Weights of a small GPT-style language model, trained from scratch on English Wikipedia.
Size: 14 layers, width 384, 23.9M parameters.
Training: a variant of Muon for these matrices, 359M tokens, 5477 steps.
MLP neurons of a small language model. Each row is named by its layer, matrix (gate and up: input weights; down: output weights) and neuron, and shows model dimensions 256-383. Each number is 500 + 50 x the weight over its row's rms, rounded and kept within 0 to 999. Numbers have three digits each. A neuron's up and down rows have the sign that makes its largest values positive.
Before each neuron's rows, "fires on" lists the tokens most often at its 100 highest values on Wikipedia text that the model never trained on. A number after a token or word is its count.

fires on: " sup" 14, " Sup" 11, " sur" 10, " Pan" 10, " Sur" 7, " ext" 5
L3.gate477:615546476486474518498471468472531549585440509432530558555546572358550467506495518602536475540609460471501414446604533524429486555530479485449485494436464516468543549494441513357583514498529519485562566444485495520413496514514531444560571463474544514540547450389521578444582445479530524501440466579535416543550573539489499525445497555519502554530579407504515588495541515493454480485550
L3.up477:508507579426511455518575466508530467557551413478535460493425446459494410324536537479527500496498564436500600418407450585590501599577515413495660477541490510517398523551510484493569454493517481496534472465515464533535558404433551486502481473491534391550554455425462481508497522541547569553561520446557511438477475507398502535523482457501497508546411480464543467471518529481514510459544
L3.down477:544531562584471477458473612546471443497530499415512450483476563459464402573509469489580530551551489452520439457479497552443499508551488481519442557523545483468509485534438432552541554508546526524533567545485435539526445553530615466531636439508506502488585520544450560436651525594553433605445418492501514495491496542475515501487492445569465496553514461438533393593503507553477485560545

fires on: "4" 14, "3" 13, "2" 12, "5" 10, "0" 8
L5.gate565:489515479470516499489457627498341495478530454540526531569475555547507469492511515424554564511529539472448477534508548538417475544588543483551555420448452543517378457521593472574465521495467490486533457510497480399505514522549387483490504570470565503490496541464498495573589425556564475565469447509448548505529503559567457442576486485563447461483445541501596503422471518523538574403433
L5.up565:495475579427500437533473523572513397371585522499455501531510508463606461483480499522508419529582564517490532551501420502428543486581486536544500458428503513475512351540536481500465467461466524495544497486531536523534563498493499531453495564484578514503593548473489475590555493489496476480476466457476524519474468529654482476589447576532455544493473534452524523521539477479485519422473
L5.down565:532514513477530517561499455452527519450471571484413473437551530441601485407496565451509527433451523448470509598493509422500531576455529501533529514523408522484516582467464551405518516450457531579570406484506510519410547454519607542495464511560425498477426453599530604523442460485439482517412562503519443469505463484504559432522549506465563508515449523580422493545455491468488526611450

fires on: " \"" 35, "'" 15, " for" 5, "ou" 5, " with" 4
L11.gate94:518483482556537501494476467492538531472518469555417494470444464551467415467516502556502594499470572483516540482536413605543522538528480462438512524495496483558491513508559483419548433556469597528494531413419572506519427522490411427490399587490471521586500461468486463559504457341478501403533534501603512549481431502465492448504510619485554571496426571513451481547503534467555620560498
L11.up94:463440469577490528580490536569544462438516502520503538510441532441496447443459488462528561535468519481460525493474501501488567539548527484373415431461558557557417467461565478443496523531455538489530461496503502498555536454466469475483519522523510510567536464534503536477421588478494415475537462482511538489460486451509537532530481519436491541522531449466396603538407504487520519477484
L11.down94:492465550539507495547579450458452569534488604431479436473433500458413438503520498522546547519481530519494481481398525527567523546458528434594399456510438525398451563432523517549552491452488505508530514460522493499509538472547495487504542480541515550583584587514418453543490442528473561522538579468540486491548447548570420585507482509496524536522516511560480466538490508344359523537511

fires on: " de" 63, " Che" 12, " Gold" 8, " high" 7
L3.gate37:545462497543481518503532415531531516445543455449499514488570522402472466452574513543507540420533484547533474640558433527507456432552526453559590431534491442471525531521492559514509598460485611412471447503481514465460555460452604468512482510470440527559494465539600513526437488515477415461549475390515547471481488455537469525586575535548505450522445533413495445507444485527452433522565
L3.up37:492481572522502462501571543512418432540501550476521510514463467436485501600375494516534440531527590526539550527519422501449500400556427561555534525429462410456442508462552624527418490530536387476462527529574464495429557555455494568464577477528475544497530527488576520527435469434454511445475493489493509563410483440477528461414495448457469506462561539515432442473488500491446548537548
L3.down37:524423472471494506495538586570530500495440544504520414497479488485446506526482406484482520590374486485510544436521585614575507476455440451534521534453515562496546565472557612486544482484531356641545532487425469457412527493464535523587494559475494549504513449487433555464510502442597406437485581577498533486582534584487502525506414526496392498510480432472472503505460470449489560508501

fires on: "er" 34, "s" 18, "el" 11, "ver" 8, "her" 6
L2.gate333:536441464498569475466517508433565543555489470442464505463492522516554494484461424451538429569508461479440513423546405502516438393534606417435386480482383442466606476489486477430561465468543502572513528450553406594516560478464473487472569522455510539582481510512474573472607486439465635457467405548491465486506549550495520463428502554595561465470523496410518426516532484500475453453502
L2.up333:458587464452501550497500596541514478463545478491568455520558531449476594467487499597419477477562552493476494504431558385651588666562449492462579496468418444474516493522457462421527469533560478545625480537586586528514513517549500465570486493522484488476555474423505542535446553539529454540507421542424531505461500476481448490444518452558513463435434598587414444465620481474521510537495
L2.down333:428455541471609563466534478478493455517404535484545524507590442400482434476535484513584456430524515495436537509503473497541455447449471473508520490484492505536579523499521481512427506413536376429501587478516513558461487444552486506540519477559468448513482508469471481578514559444375504488508481504516463497537453450621496534441480502530551497514462476517460535406545447476539513416537

fires on: "1" 11, "2" 10, "6" 9, "9" 9, "5" 6, "8" 6
L6.gate893:511604501538513420540487419542431465486572560447508467506531539438499571522554459487543544413512542529504469476484452471493470608568569476572444522509479467463486459491521470588541537486604477482556499467483455371589544531569448512535497533510409507565493527485485514563529451556574503431379478524440500535507453433544525463477432578572456529438539481397471510503490495563445524446472
L6.up893:442457549477566457601551482518558434536434497568427561466483487510480608564496494451553570509510561450466469428475573461413431520619546574425421458440466501444480468524465579491492583490578510420556474496520444445581428502469434605567430517588550548518436574561458525530525479373468496499549498531537451417512491531525524449539518460503423558445498480485497539575434575505415535489453
L6.down893:475571507463451498502532550490485460493536509543460499590467490576467504477491597552451562468450531432543372480504513419477485635450525476445602485500447342416509505456497501489503455401452469597434511456534465513509554510480447478537583528649423436482506551550543531435479496503476423472473476583467609415519479473440505500505497587565651584552444510463503541446490526523501526506442

fires on: " ent" 26, " Des" 13, " rep" 10, "ans" 9, " des" 7, "==" 6
L6.gate228:487498428493374549627532529456525433501453450462595543518529500430545437518520504484510564526437460540503488449528566471543537488460465581461508471539573438456481531502489461493546624519495479525355401455505487475475413602504520541523494587471482437548596485577555468502471545518496468515557516478564544467550510550551405548541425495531432459507572461505449541689449544493506516439500
L6.up228:467418458505514605541519453451471515548450460557500515519485542344478496453538549547535520571435559536567489436481506487533488547431433427471576415495611552504529524421529538525516529499515560479457395449492488447522481510407552514518497584538509374509556515402461509450466443438535469472552360520507491503572471463548462500498481443420548471481461558485492497545426546439540464450549
L6.down228:494485510401514486458440496459528492528528435508456535524469496483566409470425453511511481424438537507555517467465553558561576600528521566537566501550534572505511518536532391510526438510462442513518522558519508510478488567512490546508461479451507496570583608547526437506413541513545375544502606565491559478504473507474454451527395443462537520535522548546474393502465476527473492528569

fires on: "==" 93
L9.gate677:480493530460422456442491502553566432471471547480506470438567488477455428541471477468457602578450502520531489589512508493519437444500504567458525522549519455439527487510479502503454521481501488457442550534558562552470460569558480533498482475405532592486528476452511585437413475490557546481474544508593511571590515597572442449491524561496526515525527564450490528476473451519467507522459
L9.up677:501461502475502559428590495503547508496481468513429551399439543541387493413547466468592458486526566411557530529476482487473487482475482445538492499456598498464476570488451547563513493471502459481490535525487487474348459510496523498597508501459507511542501568515511393484372543462569432453503484509560461567526443463473445501507493503466452538389562597476506392518480532458436496531474
L9.down677:484526461493545548485445410502608436470477513458466505625479513532602520397490446514540454492485464487440481442556500523515551416452437583469554440489518534459512497461533468519523453524449394485580500507562459510390556543494521544504513505453470478546555422604499503543553493509533515614494590556499499601510498548430496510465446465454443544533618509526525420529497420460599508468471

fires on: " \"" 14, " \"M" 9, "ty" 9, " \"The" 8, " \"B" 8, "'" 6
L6.gate91:401474548553475558453497458438461472524514500454482581606469515505410507485521504439601484533423467479504551510413474489534544522510511512481542465476467454593500438530496407521526501506465483509539490495513408440516463455513495483502413522430471437474567500529620457468522438449523437473600541513605435469439506397550443437548542556444594515572495461503519446566557506518461487493560
L6.up91:492560403595616537485381588536525510432597422522505567591539472470518514549486538428483592527451601508491487462558534504502470470502515487567495463541552481476457507520499400473459518516461544467567411481453630625490549421520489486545483512534476511513550598554516451430442490480470457392611475548547444477501444504553484534551510390494512529524501539484498511632553538533468436512513
L6.down91:561587541514457456481445538530480598518463471440553572494483573456487465583515430501464467528570492530611411477502443578526529519492545531472449516423429427471569500473488400540432499494505537543535442492481500495574529491430495485610538497586404589550509508509417536533492507597565503471507562479612525468533454504470543530487545455430512585565572518627452474668525541523539538526497

fires on: " W" 19, " E" 18, " D" 12, " H" 12, " O" 10, " T" 9
L9.gate779:545509535522461493526472549451469504508545461511543411444552442492529483449464516517454521438485511446471516551549516606423510454552406506400406527518519522536480531515447499512494423535559471507590527569507417511481639612494504543478599512519410460433467442470416528545408562544536494434453420491495497474610549516599528527471505475567468577432414535330495513416450517602579462475457
L9.up779:550476496532511529456585501527490471572539500463579539526504521574484553484435415522470447516476465487483486571449512427514457465484586533390505548550462542477475500493481491457502500554428498505457407414504518418524455513552519550351361458501437501487487480514455484413521549520469528617434519519418466626462437505505444506457504403522552510515531492522460514420455481530566389508528
L9.down779:621473455450409432579535475454473523503486441536420472471613481523506514504479548480491535420457506502562431552467515479528580499481442499411550519587539472497591538425527476467453463531531497512470489455446358587593514519507443464499516562479532453566522585432434435549483543473505481445477534468443473444430552436508505521472508404441544502503493433537483473527342538496513501478550

fires on: " min" 24, "r" 9, "e" 8, " Sur" 7, " sur" 7, " activ" 7
L2.gate7:423563556530487551397437472475488591495520536427474509577492580295508493442460525548530495535465532520471469491571549496503445528536531542468600422451516590515496436465529530325562516407494465439551470515478590443505443545512551492521393547515523581458512471496543630627496506441519423534505523523449460621483473541450558487504511484501450591573486493409547552486486527432495554561559
L2.up7:474572510570545508537542400525537492439517492503488523472401531395532516559511499433530501487465540508502565550500502524547537469482509451450524533517513470536488495463484503517632460424499487405452599481432414462453491414491461478504388464453414562461463411474616459478472541370512492496453474495594474494498510497504444516533495544466521513479465540541455520511456540483559484536534
L2.down7:449452483516515522412590421507498457535526483422448494492527495434457354466601528546479526445415523541486504542536473512514500497491531505558467497560496541472489475521535509474461486543501539577542488503456560417569532603486524455454507433500509480464498478489518484494603494439488422551467402466577423578519477515633505489610517483540396553481475515389492522689490429515534450427465

fires on: " Z" 61, " N" 18, " z" 5, "Z" 4, "°N" 4
L6.gate519:522384408573564371512496534503527525435462526475514577416593491524466558535561569577529455568494510468475458496494505512553570617493489460375460465565493526561535535509547558473524552520498521507595526616487460456486397480454525428453441593440459515544486436484538495522418524505483507449482439536468478637467491436524391464535507512552500503510465486476555490408420515464494482483498
L6.up519:580528440485481445481482408521534495479417463503490610508471505503477499515496540470514527425497483454540459501528480524505453525528488554531406547517436627490511555511459510483536504410492420483577534566476490537483554602399504539406534436476546513542439509600470557514458563472455543574413521465518538431481492472389502502423508522533561507537490483517463515596490523480467482592499
L6.down519:578391453519508479471525554500586427524552574397495492573528503600504531477539539588419467499392602570482446595442481621491512504466604655488511504465496390559472452413449575485425466530568562620484541480532470455487511391528471589495499529477575555484570475432623435474489441525591493476468512540453546514535456477531555536493573537444479445527380471476451463507495425490515503506491

fires on: " Z" 44, " z" 11, "Z" 6, "als" 6
L6.gate335:461470489576429444517487501483543592491571532577513467422466522454349442503497576610351465502450518507466467517549546455510545598363436472545503548461399551494481479509555543478472479500459549517445487429515473477499471471482584399494518544462486481550402456529487567663489496475529574495534376408407527568535546483490520491532457417511476578492479575517540540413429546524535450506454
L6.up335:459550499557431460505507510486512606561545512563534443456492488441491428366514469422437488501538512467539510520542548425416538501463527432418406408528439565463577548506427512588457473505486435527512502417501530446418398461424484562487427472416484506557496511528461521524526607418406518531414450448420521447590438448462562537526546488494536483444461537484450480450474524508502446507523
L6.down335:533450506537511436577491421532479539425525446459512554584450512505451491503439611523545516515459509448519526623530441524386496397536520513533540431561529520550575499498515510576471520465611409578509478459335524441431571483507507457561431469490534468489474440523515470496488503488568472533512474466522533524478450441468490497499450579515476443508492570512480540437465585448447506464382

fires on: " one" 15, " 28" 14, " 26" 8, " 23" 7, "ople" 7, " 25" 7
L5.gate302:465447529595476536551590542520525503566515505482424434404567470529490578416496518526604557521363596594480564508467457462472467421515523420457515484406449561496506520477526566511535416489548467377529530498549526582499431580516465458531468523530513461475540580491555438479520521467485490448546395591471486459551509527492510507522437410529594497495523515517446586513501487458472435476538
L5.up302:499464509540515530521593363462507580504378489507611389415526577557502476546433618532588466522450436501516449565493584467503495422525537472467565429410460543454469376528474573558629493516463564596580487523486519413556493480506437516546557472481534493423473480489433480547517532518542530489413447606448463483544467482605435465495523513501404563485583500533572445482418431524482471519489
L5.down302:546504505549519508535498536406455494508532553561483572425435558513445444539505462462423441577522509419484506541474453448569551449500417535549471480452476509494530504460513471566525485553491567466478482493448504523557528506510537405520533427501504522450393520593569550487468551510478536472508572509558485563494593567440466453480572535472467521435454521503582543468418467600454504486488

fires on: " E" 66, " I" 31
L3.gate370:580519504497509546496416514566417488483517646499583545437550449533544651482517532406529459584438413392612460456553448545493446525439484465480417474486481502521450529552514490522458500488573467505514524454543480550534422548489513541463565481577540543370450515464394421554481564536543483413557445462545530416448578452530506480504533463479432470481548508455539517451492431455570508534409
L3.up370:406480480541483578494514466609563506481494455532544493508429420523455486435400493479495471466524398488515504499489449507541424454486440467573512489633424461527516569554498419501435493486476450445520492399466513417493546502622504494445464500535447516462470555448475460537487514436432472517558502506391531531595518399440558496558523478550477473489549544541481416413522515506378489553341
L3.down370:443538581507507585436527509480434514536554439484508433536505491569488452578501468478536475432501528601548526547431463528519580482489601511524440472558450454543529605418490523493442520452509439530456439514430435494536510576606466494495518418457415535514529521581524535461543481632453487481509474460427575545454445438528563467515491425552464452556579555516444524470446507518565442409434